Weights of a small transformer language model: width 640, no biases in attention or MLP.
MLP neurons of a small language model. Each row is named by its layer, matrix (gate and up: input weights; down: output weights) and neuron, and shows model dimensions 448-543. Each number is 50 + 15 x the weight over its row's rms, rounded and kept within 0 to 99. A neuron's up and down rows have the sign that makes its largest values positive.
Before each neuron's rows, "fires after" lists the tokens most often just before its 100 highest values on Wikipedia text that the model never trained on; "fires on" lists the tokens most often at its 100 highest values on Wikipedia text that the model never trained on.

fires after: " D", " f", " G", " d", "D", " need"
fires on: "a", "at", "A", "ate", "lex", "s"
L2.gate405:39 13 53 40 63 47 71 52 34 49 30 55 54 51 31 42 60 72 50 22 60 39 71 50 58 54 33 31 58 56 39 62 46 70 35 48 52 50 32 45 66 29 54 75 75 72 03 52 51 84 45 64 33 41 65 40 56 38 39 48 63 78 46 31 54 35 35 52 64 28 59 58 27 49 51 32 43 48 67 40 53 58 68 62 60 58 65 57 37 79 54 57 32 28 99 43
L2.up405:72 53 33 44 38 56 51 74 60 46 45 49 36 45 16 44 56 32 13 71 67 68 41 41 37 53 51 41 42 35 38 73 49 22 24 63 37 55 61 34 50 44 32 68 62 46 74 64 70 49 63 50 71 68 63 62 43 33 32 41 52 34 51 71 66 42 72 59 47 74 64 66 54 14 25 23 14 67 34 40 23 62 32 53 56 38 32 46 71 47 65 56 66 54 53 71
L2.down405:53 21 41 49 38 47 58 54 80 80 21 68 63 53 43 56 31 62 46 39 21 54 34 49 51 45 50 57 51 77 14 58 80 71 68 59 52 41 44 20 38 33 41 57 49 30 51 59 34 49 67 42 41 53 80 59 64 41 55 55 45 44 65 27 50 55 44 61 44 43 68 13 56 45 58 35 53 49 30 55 87 22 43 64 30 51 39 53 31 62 76 59 56 55 43 62

fires after: " C", "C", "c", " War", " Vinc"
fires on: " to", "ent", "ry", "ond", "reat", " −"
L2.gate1588:50 33 53 55 68 75 55 58 42 28 52 33 58 95 58 47 56 31 57 48 78 49 40 27 74 40 18 30 20 51 53 47 45 49 53 58 32 36 42 61 25 17 33 49 26 45 66 43 53 41 66 46 48 41 68 44 78 43 62 79 34 51 37 47 70 33 54 50 77 61 62 81 22 17 43 64 45 35 42 48 42 38 68 21 36 71 51 33 56 46 42 46 72 31 54 48
L2.up1588:65 73 44 55 63 56 66 48 65 53 66 56 47 44 60 47 71 63 09 04 76 35 41 59 57 51 68 51 52 49 49 50 26 41 69 69 40 45 26 39 58 37 63 67 48 92 30 50 61 40 60 92 69 45 58 64 27 47 58 57 30 51 66 59 36 54 41 64 46 26 39 28 57 51 45 68 46 52 44 39 59 53 45 56 44 60 33 53 47 26 42 35 59 56 34 30
L2.down1588:54 66 66 33 65 36 53 20 38 57 77 69 50 58 41 64 78 69 29 37 16 36 58 66 40 52 34 61 48 52 64 40 52 54 75 44 54 48 57 55 48 79 61 73 72 58 29 47 55 52 15 71 57 55 61 62 33 47 54 56 77 42 39 48 56 23 43 28 38 61 44 67 64 90 54 60 39 56 52 48 90 46 62 68 74 58 13 36 55 21 49 40 40 75 38 37

fires after: "\n", " am"
fires on: "\n", "pl"
L2.gate1745:41 78 55 65 35 67 50 59 57 75 61 41 43 35 51 34 39 38 36 69 44 57 26 53 81 35 40 15 46 44 40 46 22 34 55 66 49 50 40 70 50 72 75 51 37 69 90 50 31 63 39 52 40 52 53 54 47 24 57 67 42 45 59 29 47 36 61 53 32 28 43 74 53 45 33 76 57 59 54 57 46 57 39 65 49 57 56 40 64 66 38 60 56 41 72 43
L2.up1745:59 43 63 60 31 58 43 09 62 32 39 48 40 42 28 51 70 48 29 28 28 60 59 23 49 52 54 54 74 64 59 61 48 39 55 76 73 56 56 52 50 48 28 47 18 50 52 30 62 65 45 70 58 33 54 41 61 34 52 52 56 55 51 57 47 39 51 64 33 68 53 41 48 29 57 53 70 58 38 40 38 52 39 64 73 77 40 60 38 58 54 25 57 37 61 41
L2.down1745:62 53 40 53 56 65 24 60 67 53 17 43 45 47 28 55 41 42 45 72 31 48 48 78 37 31 34 49 40 60 47 37 64 75 45 73 63 67 38 50 38 51 69 64 42 68 39 59 37 40 41 39 53 41 50 51 31 40 82 21 49 58 58 29 54 55 50 50 25 69 43 58 72 41 60 41 28 55 49 80 32 59 50 35 53 66 36 30 69 16 26 12 70 46 67 08

fires after: "\n", " the", ".", " |", ".\"", "|"
fires on: "\n", " −", " 1970", " 1980"
L2.gate2709:57 31 46 89 42 81 51 32 93 56 53 65 44 64 58 78 34 28 46 16 39 35 62 39 49 45 75 29 37 38 36 54 52 66 63 45 61 45 63 44 62 76 57 46 40 55 58 38 71 26 52 30 71 33 69 52 54 53 56 21 19 49 65 41 67 45 58 64 66 45 49 71 64 65 86 47 29 46 71 44 28 32 36 31 44 57 21 69 59 36 35 51 35 41 61 17
L2.up2709:45 54 55 51 53 77 40 61 56 68 50 57 59 59 63 68 62 65 67 52 56 49 65 60 35 24 41 34 69 60 58 50 28 53 53 36 60 62 42 25 56 39 49 41 38 44 55 82 48 49 59 46 67 49 51 61 50 65 83 59 42 49 40 51 60 52 64 47 58 61 69 62 56 71 63 51 42 29 34 52 71 60 47 51 07 46 67 60 64 25 50 58 18 46 69 28
L2.down2709:25 56 40 31 49 18 38 55 45 50 55 66 57 27 66 25 61 56 44 73 21 43 14 54 48 50 65 51 36 39 37 27 56 60 60 52 35 54 43 78 45 75 52 65 63 63 36 54 32 34 58 54 33 63 49 56 49 65 51 34 47 65 56 59 55 69 31 44 75 75 38 65 51 44 32 45 57 53 65 63 26 46 43 34 60 55 53 23 70 86 45 58 46 27 32 50

fires after: " No", " L", " T", " J", " Jul", "ot"
fires on: ".", "io", "==", "ius"
L2.gate167:55 70 47 47 50 63 61 53 45 78 38 62 24 51 45 71 65 53 63 40 42 25 74 27 44 56 54 56 46 55 59 56 57 48 53 71 40 71 74 17 75 60 37 48 14 38 38 61 56 70 84 50 43 40 67 59 56 63 62 43 42 32 45 48 54 50 63 54 54 72 44 66 40 61 54 64 46 51 16 42 72 49 58 56 53 43 54 27 64 74 71 49 38 41 56 30
L2.up167:65 51 57 40 33 47 44 77 56 80 45 60 56 36 22 36 10 50 66 37 39 57 60 56 28 65 57 26 59 30 58 45 57 54 49 25 66 64 45 71 38 31 59 53 30 45 62 72 58 53 46 34 53 54 45 29 60 44 59 89 62 39 50 61 34 68 50 48 28 37 67 68 37 63 61 69 64 26 54 28 55 52 56 51 55 45 43 55 58 88 69 47 50 41 53 59
L2.down167:51 67 17 60 58 48 37 85 59 57 46 73 49 53 38 43 42 18 44 50 41 60 37 51 53 51 37 54 71 55 61 37 59 43 38 48 51 32 38 52 52 54 60 38 66 50 70 26 60 38 40 43 47 48 18 41 65 57 54 48 58 37 33 57 72 38 37 17 71 80 81 55 39 72 39 22 58 67 60 68 58 38 67 70 27 96 71 49 66 52 24 50 49 64 60 67

fires after: " =", "\n"
fires on: "\n"
L2.gate2704:26 45 41 41 60 59 47 31 33 69 74 50 52 47 50 52 58 58 54 49 57 30 25 67 83 49 55 56 63 35 28 70 37 52 69 21 32 46 48 54 58 56 56 47 48 81 27 56 50 32 48 24 37 36 40 37 37 59 65 42 17 44 41 64 51 55 84 63 56 56 35 81 54 46 27 76 64 33 68 45 21 38 37 55 32 50 58 22 64 40 39 61 65 48 77 45
L2.up2704:43 54 41 70 64 40 38 35 58 35 71 54 51 59 39 41 59 51 45 54 36 58 55 56 57 71 57 35 56 24 30 30 30 46 74 81 46 60 44 47 44 43 57 47 85 58 32 47 58 34 61 53 54 90 52 57 70 35 44 57 63 58 60 75 25 75 62 46 21 43 54 34 61 64 48 43 59 46 33 50 47 20 35 39 44 64 46 69 28 24 55 54 54 48 67 50
L2.down2704:56 11 41 73 36 46 46 50 49 44 71 93 48 51 71 27 30 40 23 08 37 32 55 35 29 38 47 53 52 59 29 55 00 62 65 47 58 57 75 49 68 43 68 56 81 60 19 60 46 44 65 63 42 50 53 45 54 45 50 67 18 42 72 70 51 60 58 44 28 50 37 66 72 61 27 31 73 47 28 60 70 28 51 57 59 62 56 63 48 53 61 30 48 40 69 34

fires after: "\n", ":", " (", " was", ".", " \""
fires on: "A", " A", "\n", "\"", "a", " one"
L2.gate2590:23 46 60 60 54 58 52 41 43 48 60 74 63 84 49 69 58 25 61 44 55 08 59 41 45 36 41 58 21 29 52 50 40 53 56 22 53 53 54 67 32 66 46 59 63 40 73 48 38 44 55 41 63 54 44 26 60 49 45 36 46 36 46 74 62 44 37 43 59 55 47 46 51 61 53 58 51 64 49 19 54 69 45 78 63 43 59 53 37 76 91 53 36 46 53 44
L2.up2590:36 71 72 53 65 54 56 51 58 66 45 52 42 33 72 59 50 64 31 66 37 52 54 78 34 54 47 27 38 29 57 59 19 51 26 56 58 47 42 64 27 40 44 61 55 64 69 59 50 78 49 81 48 75 26 47 39 39 30 52 43 34 50 68 44 55 55 49 66 39 49 52 67 48 59 54 49 70 45 61 49 26 59 44 46 11 65 29 79 58 24 45 61 52 60 33
L2.down2590:85 43 49 68 26 66 37 51 69 40 29 62 55 23 49 46 47 52 56 53 36 53 78 52 70 32 11 47 44 13 36 47 53 51 35 67 66 36 59 61 64 62 49 35 51 60 69 39 37 52 51 40 18 57 34 21 76 27 44 28 23 23 60 46 55 37 47 69 58 32 51 38 58 59 63 46 67 46 56 68 42 59 53 62 57 48 16 50 60 64 30 51 42 36 53 36

fires after: " G", " E", " B", " K"
fires on: "om", "k", "y", "r", "le", "."
L2.gate2627:55 66 46 52 48 34 24 53 52 56 55 74 53 45 69 63 20 45 25 50 80 42 52 69 49 41 32 61 36 49 21 57 32 37 36 54 69 62 65 04 76 61 40 55 54 71 51 40 42 68 61 32 52 40 56 62 30 71 41 46 47 14 64 51 70 75 59 45 60 46 62 62 23 31 80 47 50 40 46 47 43 33 56 15 57 37 78 74 62 42 29 49 57 65 86 25
L2.up2627:55 27 49 53 53 72 59 52 63 55 51 59 46 46 63 47 52 58 28 42 36 67 50 55 43 30 63 66 40 40 49 63 43 27 47 50 41 58 52 37 41 50 49 43 36 51 66 54 66 47 12 43 48 47 49 52 42 58 42 82 77 52 40 57 70 46 36 32 45 41 40 43 51 50 56 68 19 67 47 62 76 39 48 49 63 60 48 26 38 29 79 51 38 50 58 54
L2.down2627:38 21 61 42 72 55 22 56 25 39 46 44 57 36 29 69 46 53 51 56 39 54 48 30 65 67 58 65 57 73 20 70 34 72 24 49 54 45 51 41 50 33 19 55 49 43 58 40 38 63 27 45 18 66 47 48 75 51 63 38 30 23 65 47 38 49 48 38 23 47 48 31 67 54 40 58 18 74 68 51 29 30 48 61 46 53 55 53 48 26 39 41 16 52 51 59

fires after: "==", "===", " ==", " For"
fires on: "\n", " every"
L2.gate2652:56 60 33 20 65 30 54 62 68 48 52 58 33 72 49 65 60 61 56 20 59 42 58 42 36 78 39 13 37 58 56 27 58 63 53 29 47 50 49 53 76 48 84 47 47 44 70 45 33 55 46 39 24 44 53 51 41 45 37 37 61 31 48 30 41 32 64 73 60 55 68 54 26 66 57 49 48 60 53 54 45 74 51 37 43 41 41 73 36 49 59 50 41 60 33 65
L2.up2652:46 50 55 51 37 56 33 53 49 48 46 28 37 48 44 58 61 43 63 69 48 68 34 63 70 34 46 71 45 74 59 49 69 22 48 39 48 55 41 33 52 67 43 63 26 40 64 46 62 11 62 36 39 59 45 45 59 56 59 47 32 49 50 60 31 38 63 49 37 27 26 71 32 84 37 40 62 50 35 45 54 85 39 93 60 51 59 38 58 39 43 78 42 30 78 63
L2.down2652:37 36 57 81 53 46 56 32 70 60 70 60 35 39 70 47 69 24 46 41 59 40 53 72 56 29 55 33 13 67 34 64 42 21 58 55 70 64 55 71 56 88 77 40 71 59 49 43 37 52 47 59 30 53 53 29 48 58 22 47 70 56 40 39 58 37 62 50 58 39 43 29 56 55 51 58 59 71 77 49 37 56 50 44 78 63 61 56 27 43 78 72 50 43 58 78

fires after: "-"
fires on: "s", "de", "st", "n", "F", "f"
L2.gate2806:38 56 22 67 56 59 62 52 38 60 51 45 58 55 44 74 53 44 61 58 40 31 58 43 59 68 56 66 50 74 68 37 36 94 48 40 48 33 66 41 34 67 54 34 46 41 62 63 47 77 32 68 58 61 59 46 36 48 61 41 56 49 23 52 60 39 59 64 55 56 51 22 71 45 72 70 52 43 45 64 45 41 30 48 61 49 45 50 67 48 34 76 62 43 59 38
L2.up2806:43 31 51 49 29 32 42 59 62 23 64 55 44 68 66 75 56 36 32 58 36 54 57 47 64 24 66 72 40 22 72 65 52 51 10 88 55 50 62 61 44 54 54 45 43 50 34 48 63 14 57 90 33 26 34 72 64 69 52 40 36 58 71 30 48 52 70 38 44 68 40 68 43 58 62 66 39 61 46 53 49 54 58 46 23 33 37 61 53 41 36 37 53 44 61 48
L2.down2806:23 78 35 64 39 53 77 45 46 47 51 52 63 65 66 48 41 59 42 49 58 53 58 36 23 56 44 48 25 54 31 34 54 44 69 43 36 73 57 42 64 61 28 50 80 24 40 99 43 21 32 53 49 33 63 69 49 45 55 76 62 57 49 51 51 73 65 45 28 54 60 01 28 64 76 50 52 19 48 41 43 60 53 29 51 45 29 64 47 66 25 53 55 68 28 38

fires after: " v", " D", " No", " L", " Gi", " V"
fires on: ".", "ul", "ut"
L2.gate2328:88 28 37 33 38 52 36 51 55 45 24 49 92 45 59 68 40 62 35 45 56 44 77 21 80 62 74 34 20 34 63 37 74 83 53 42 31 62 77 46 38 57 46 53 49 39 71 38 45 40 61 35 34 82 49 50 66 87 19 56 89 62 37 50 44 31 67 36 49 84 65 54 31 50 50 55 45 65 56 52 54 43 74 58 48 56 67 29 40 56 50 99 40 45 67 46
L2.up2328:69 77 44 54 36 48 31 34 58 49 47 76 51 70 42 40 59 49 64 46 39 44 35 29 37 16 63 69 29 38 32 43 54 49 68 70 33 43 51 44 43 63 42 42 43 43 40 17 52 56 49 47 52 41 55 72 49 59 58 57 71 40 68 67 69 65 54 46 43 40 47 47 23 35 57 44 32 55 41 73 58 54 36 57 58 39 56 49 36 59 57 56 55 29 68 55
L2.down2328:59 18 37 68 40 36 34 41 59 46 58 37 60 46 42 38 48 61 38 44 63 67 44 39 23 41 88 78 51 38 69 72 31 57 52 29 44 66 40 38 27 41 48 49 69 61 69 47 33 48 52 30 50 58 56 42 20 45 64 42 63 54 69 38 40 47 74 39 30 39 54 50 59 46 16 28 40 67 60 70 36 16 84 33 56 77 50 39 33 28 26 58 49 69 30 66

fires after: " A", " D", " C", " w", " R", "D"
fires on: ".", "ar", "ook", "ame", "ob", "ra"
L2.gate155:76 59 48 24 42 72 62 41 72 63 32 41 47 45 53 38 58 65 69 52 60 57 60 41 45 48 36 20 41 55 39 30 53 45 55 51 24 49 16 40 37 39 49 56 63 62 81 75 44 58 47 57 45 60 56 37 37 44 34 11 55 23 52 92 72 37 50 16 52 49 50 75 33 23 26 18 78 43 39 29 45 63 54 32 67 45 68 54 72 35 57 46 46 47 41 42
L2.up155:64 32 46 35 40 38 48 48 35 49 32 76 58 62 58 41 57 40 70 41 37 49 48 37 30 68 59 37 51 52 49 47 25 19 41 65 57 63 35 46 44 45 55 58 44 53 55 41 63 25 55 70 60 58 55 59 29 56 44 45 52 68 51 26 35 54 59 48 21 66 52 61 34 48 36 57 56 40 37 39 31 21 54 49 35 44 41 54 56 75 42 35 33 36 54 63
L2.down155:26 42 40 52 60 62 49 37 46 73 68 51 53 73 66 35 59 42 73 42 39 52 54 47 49 62 80 61 63 67 74 25 67 52 45 36 52 49 56 64 63 38 65 58 53 42 73 36 54 35 38 45 52 52 43 39 99 76 35 50 44 45 37 39 68 45 10 71 43 54 62 54 58 35 37 61 30 63 76 40 68 39 57 14 65 37 34 56 50 58 36 31 42 42 48 66

fires after: "\n", ".", " R", " v"
fires on: "\n", "z", "\"", " V", " (", "iet"
L2.gate3015:36 57 64 42 77 41 33 49 54 41 33 25 61 53 48 62 25 49 39 52 37 50 58 39 41 41 51 57 55 84 78 62 54 47 38 85 58 59 08 74 62 55 22 39 47 47 56 66 85 46 22 43 73 29 57 48 26 58 39 44 49 62 69 57 46 40 40 46 72 40 68 37 25 22 42 36 55 57 45 40 74 55 45 44 48 37 17 17 76 42 50 37 50 57 48 78
L2.up3015:66 10 62 32 71 64 58 41 66 45 57 43 66 60 30 37 50 61 47 34 74 57 35 25 62 56 36 56 64 29 60 63 55 37 27 34 66 10 17 62 61 42 44 22 21 51 59 62 67 39 58 51 56 28 55 51 46 71 57 45 34 66 54 38 55 57 49 68 37 76 44 55 63 35 61 63 50 52 49 60 68 48 40 41 64 35 35 20 38 54 61 34 58 38 75 27
L2.down3015:46 36 53 30 26 74 60 53 40 41 36 89 41 60 63 73 56 32 61 58 47 39 76 83 42 59 57 42 54 56 58 84 48 66 43 81 63 65 60 10 42 55 64 48 59 40 33 49 52 58 54 50 80 69 76 66 58 40 50 46 42 18 65 58 58 45 48 47 67 55 52 52 64 70 48 51 67 61 60 61 68 71 31 40 48 55 52 39 54 49 44 50 32 31 48 64

fires after: "\n", "A", ")", " E", " footballer", "I"
fires on: "\n", "f", "ur", "k", "ul"
L2.gate1755:76 44 50 41 55 82 44 43 25 80 57 37 60 60 54 50 61 40 44 62 67 60 69 42 51 79 49 55 40 41 31 40 43 34 58 43 32 60 63 40 36 31 58 43 37 18 46 61 32 27 57 41 44 62 32 26 53 27 41 71 75 50 48 53 44 65 42 46 66 19 55 58 38 60 44 42 67 69 43 43 65 68 56 88 53 38 62 37 58 39 41 47 63 80 31 47
L2.up1755:58 71 76 76 42 75 69 61 62 64 41 40 37 51 64 63 32 65 46 53 47 51 65 53 33 57 44 37 33 52 53 61 45 50 54 68 45 33 87 42 35 52 71 75 51 60 50 63 38 56 72 51 43 72 61 43 60 24 83 18 56 35 42 48 49 36 53 34 44 31 43 69 25 65 39 44 45 42 63 59 67 28 68 53 40 24 61 52 49 60 44 16 43 40 46 71
L2.down1755:70 31 50 37 60 37 59 46 53 43 48 22 61 33 42 22 46 38 44 65 67 43 52 54 27 84 71 44 59 63 32 56 40 43 76 41 57 79 40 44 22 47 41 65 54 69 29 66 72 52 51 48 43 37 50 72 60 27 49 41 77 48 47 26 34 49 41 12 62 21 51 34 58 45 59 39 56 35 44 50 49 42 48 58 69 47 41 61 59 43 72 51 53 51 43 86

fires after: "==", " ==", "|"
fires on: "\n", " Year"
L2.gate2242:60 51 51 17 64 46 41 50 62 46 62 51 32 59 50 66 55 47 59 64 64 64 63 37 49 80 29 40 51 46 60 61 60 34 73 66 52 57 39 40 39 50 52 51 60 35 43 69 42 38 45 38 65 63 68 49 49 56 58 36 36 55 49 50 63 43 46 19 64 55 43 41 66 62 44 73 46 39 66 53 22 57 50 51 57 45 55 44 58 55 39 42 63 56 50 64
L2.up2242:32 57 50 35 68 48 24 59 66 45 52 45 30 24 65 66 24 21 41 84 39 44 55 51 30 59 28 52 85 64 51 53 60 51 52 76 46 54 48 25 45 29 49 29 55 68 41 76 59 59 55 16 55 32 49 21 58 27 80 26 48 78 50 63 60 53 64 41 68 56 27 52 81 52 61 76 33 70 58 51 39 55 53 55 34 64 86 25 56 44 48 45 57 54 29 63
L2.down2242:51 56 43 65 43 43 40 49 33 46 33 61 29 31 77 48 47 34 73 54 60 42 41 58 69 41 24 44 71 69 47 73 24 26 69 64 62 36 40 50 55 46 67 28 61 51 44 61 29 52 45 52 41 46 42 37 60 53 46 32 21 54 62 61 68 56 56 40 40 37 47 51 70 37 66 24 17 49 54 39 48 70 38 51 65 54 46 34 54 59 33 54 29 53 37 61

fires after: " Ro", " V", " C", "D", " f", " footballer"
fires on: "ch", "ert", "eter", "urt", "isc"
L2.gate2124:57 54 69 58 57 55 43 16 52 35 59 45 55 42 60 44 29 47 55 47 55 62 65 62 78 66 12 59 51 21 51 41 36 52 23 43 59 37 41 54 35 64 75 52 59 41 53 52 48 78 49 28 39 49 35 30 47 23 61 49 44 29 57 58 71 37 45 36 52 35 61 48 28 56 40 42 79 43 51 19 51 45 55 51 48 65 31 22 61 68 60 32 15 61 75 51
L2.up2124:39 22 45 57 24 20 46 48 35 54 35 17 10 45 47 42 71 63 50 45 28 60 56 39 48 56 82 61 53 22 42 65 54 29 39 37 65 39 55 35 38 43 64 75 55 29 49 47 50 58 49 38 31 62 53 63 58 68 60 49 28 62 35 58 47 71 44 37 41 14 41 74 33 42 34 49 32 48 63 22 37 65 41 95 80 44 53 53 36 73 53 62 47 58 57 68
L2.down2124:64 60 45 38 42 43 61 57 50 42 89 44 55 54 59 77 63 32 60 34 57 42 71 27 64 54 61 88 51 55 72 62 49 26 54 22 46 49 25 35 43 20 62 58 64 48 63 57 54 46 48 64 45 45 47 38 34 53 63 19 53 39 29 53 49 83 36 24 38 51 45 48 42 50 51 55 40 35 54 51 48 56 48 61 08 41 57 51 12 51 31 57 58 78 40 56

fires after: "\n", "8", "5", "7", "6"
fires on: ")", "===", "f", " ("
L2.gate2875:37 58 75 52 21 63 43 46 52 69 57 69 34 51 57 52 69 43 71 44 53 75 55 42 80 65 52 60 44 22 49 15 30 68 40 63 36 42 63 62 48 43 57 21 39 37 49 18 21 38 52 77 35 66 52 82 55 53 45 25 62 56 31 50 47 60 40 49 12 38 39 64 41 55 52 65 27 54 42 46 55 64 55 73 58 37 45 38 50 39 67 53 63 38 64 24
L2.up2875:88 30 39 52 37 63 41 58 55 40 64 69 63 30 54 67 33 33 51 36 39 47 60 17 74 63 37 59 67 41 33 49 46 62 31 34 43 53 31 68 37 18 73 39 60 67 54 57 44 26 20 58 50 42 56 53 71 60 84 49 44 60 29 41 59 57 69 50 57 59 86 50 48 56 41 25 45 35 51 41 54 12 55 72 38 32 20 60 49 60 30 28 41 45 48 64
L2.down2875:53 56 47 62 48 61 45 72 54 41 69 40 29 51 68 50 22 50 58 52 53 51 59 59 84 42 45 71 72 51 52 41 51 58 50 46 70 42 63 54 47 28 47 42 63 44 29 23 57 47 59 70 37 68 48 67 62 56 26 22 83 57 45 57 52 54 54 65 55 44 54 51 64 50 43 62 22 45 56 67 48 40 14 44 62 65 36 49 60 63 61 49 33 61 43 38

fires after: " A", " D", " J", " v", " S", " G"
fires on: ".", "s", "th"
L2.gate353:31 45 50 62 60 71 56 78 42 38 55 75 17 39 41 64 46 38 46 79 59 49 77 36 36 35 67 56 74 47 58 39 38 49 49 73 26 64 60 08 92 84 32 38 61 62 58 63 78 42 54 49 22 23 58 65 17 29 74 58 52 29 54 52 32 48 41 44 59 53 80 52 48 75 41 57 92 47 62 27 63 31 34 48 76 29 61 50 30 67 67 49 54 70 63 54
L2.up353:36 60 51 71 34 69 34 38 59 37 37 52 32 31 41 42 50 30 50 59 57 40 20 49 47 38 51 44 80 68 28 21 60 31 56 44 60 53 56 47 56 52 48 14 54 53 50 47 32 62 53 48 43 46 56 48 18 51 68 63 60 33 69 68 43 41 35 46 43 46 55 68 23 52 50 46 19 46 39 40 53 56 54 55 36 49 66 40 66 35 82 61 26 71 27 45
L2.down353:55 42 44 37 86 32 55 29 49 37 60 61 61 37 39 54 39 39 76 71 51 39 77 69 45 71 54 74 52 52 22 60 59 81 28 67 51 61 63 46 78 68 27 36 59 04 52 58 31 58 49 49 76 40 67 56 68 61 58 57 51 67 71 40 61 59 47 49 48 55 72 29 44 55 39 81 57 48 32 64 41 46 48 51 70 52 52 51 18 53 37 51 59 54 41 55

fires after: ")", "5", "8", "9"
fires on: ")", " |", "%", " (", " number"
L2.gate1293:27 72 52 46 51 64 38 38 70 02 56 64 30 58 64 57 37 44 40 46 57 40 65 49 41 57 44 45 58 50 54 56 59 69 49 47 27 34 39 46 63 25 45 45 52 36 82 45 17 59 44 76 37 50 61 38 38 44 40 41 53 44 43 51 38 41 77 57 77 44 44 52 39 43 73 37 61 67 60 36 38 31 81 56 67 62 43 28 55 43 37 74 22 39 46 25
L2.up1293:57 43 48 56 76 68 66 57 32 31 78 62 67 46 35 62 61 57 50 67 55 58 47 54 45 39 28 78 47 51 61 43 69 40 65 59 47 22 36 39 74 67 85 60 62 73 67 65 24 42 83 65 40 42 37 27 45 58 57 56 65 81 22 54 55 52 81 51 53 77 45 30 70 40 50 94 56 61 45 45 61 52 49 60 57 44 20 80 43 66 41 57 53 60 70 31
L2.down1293:35 20 43 63 51 40 64 25 42 58 63 66 72 52 17 38 60 43 34 31 62 61 32 46 52 51 42 39 43 35 51 44 46 52 60 36 57 45 37 76 60 65 55 66 53 59 39 33 56 66 37 47 79 52 47 48 56 34 45 55 50 56 60 44 35 18 26 29 54 08 46 40 56 47 57 35 14 30 59 69 54 24 62 73 63 45 23 54 51 25 50 47 54 35 77 43

fires after: " C", " B", " G", " M", " L", " R"
fires on: ".", " |", "elf", "ame"
L2.gate2996:50 71 62 61 77 74 57 55 56 50 51 49 60 66 41 33 56 66 39 55 68 45 53 00 30 44 42 56 38 37 62 44 43 53 54 58 37 70 57 65 73 52 50 51 61 29 64 66 59 60 61 39 44 78 42 65 28 75 43 39 84 49 26 51 41 29 44 48 71 23 55 27 45 63 50 59 57 63 46 36 47 61 40 48 80 33 46 40 65 40 44 26 52 46 33 51
L2.up2996:93 74 57 65 70 83 66 37 51 64 65 91 26 50 55 12 63 53 33 37 57 32 69 39 48 60 64 45 44 51 29 66 38 60 59 53 44 47 39 82 42 55 63 37 52 23 45 56 90 70 44 43 53 42 71 37 42 37 42 47 75 34 66 62 58 48 71 39 56 22 49 52 35 37 52 38 49 23 60 31 46 72 33 50 49 45 58 36 61 50 57 40 45 54 57 42
L2.down2996:52 38 47 51 36 49 64 34 66 42 41 32 29 26 52 52 25 55 46 57 60 43 21 38 35 67 51 20 66 65 50 47 62 45 54 37 54 28 41 42 44 49 53 58 64 68 56 51 26 73 68 27 59 46 63 65 75 18 79 41 43 49 77 19 48 45 50 48 56 54 36 64 73 22 60 37 27 40 37 64 69 78 57 45 60 85 74 64 59 25 57 43 60 53 45 51

fires after: "\n", "of", " P", " F", "P"
fires on: "\n", "ed", "er", "ab"
L2.gate1965:81 65 35 46 46 49 67 43 33 53 80 66 45 58 45 74 48 49 50 20 59 36 51 53 52 27 39 40 39 50 65 41 58 58 57 73 58 47 48 32 18 37 44 65 57 83 66 43 38 50 47 56 49 40 49 66 64 34 65 55 68 70 74 15 42 97 37 76 33 54 48 36 39 43 27 70 55 78 76 55 72 54 63 48 51 45 68 51 45 70 56 20 34 50 64 48
L2.up1965:30 57 46 19 70 63 84 52 55 27 60 67 79 39 47 48 57 33 47 54 68 50 60 34 38 45 55 61 57 29 67 53 35 84 66 58 50 47 48 35 49 43 46 48 13 64 50 33 46 38 36 53 58 67 60 58 62 56 77 37 57 90 46 48 55 60 48 45 49 79 48 60 49 36 59 47 69 45 48 42 46 53 43 46 50 58 24 41 65 43 71 31 48 54 46 33
L2.down1965:46 49 50 38 37 62 63 37 56 45 52 53 33 32 44 51 48 56 52 68 36 48 35 60 51 21 46 54 28 36 68 57 31 81 63 39 56 73 52 58 45 53 33 37 43 51 28 50 43 52 55 90 61 55 69 44 23 72 28 37 17 19 27 10 45 47 16 58 61 37 73 54 30 49 55 47 46 32 65 82 40 50 45 46 44 41 38 43 35 28 33 32 35 54 55 59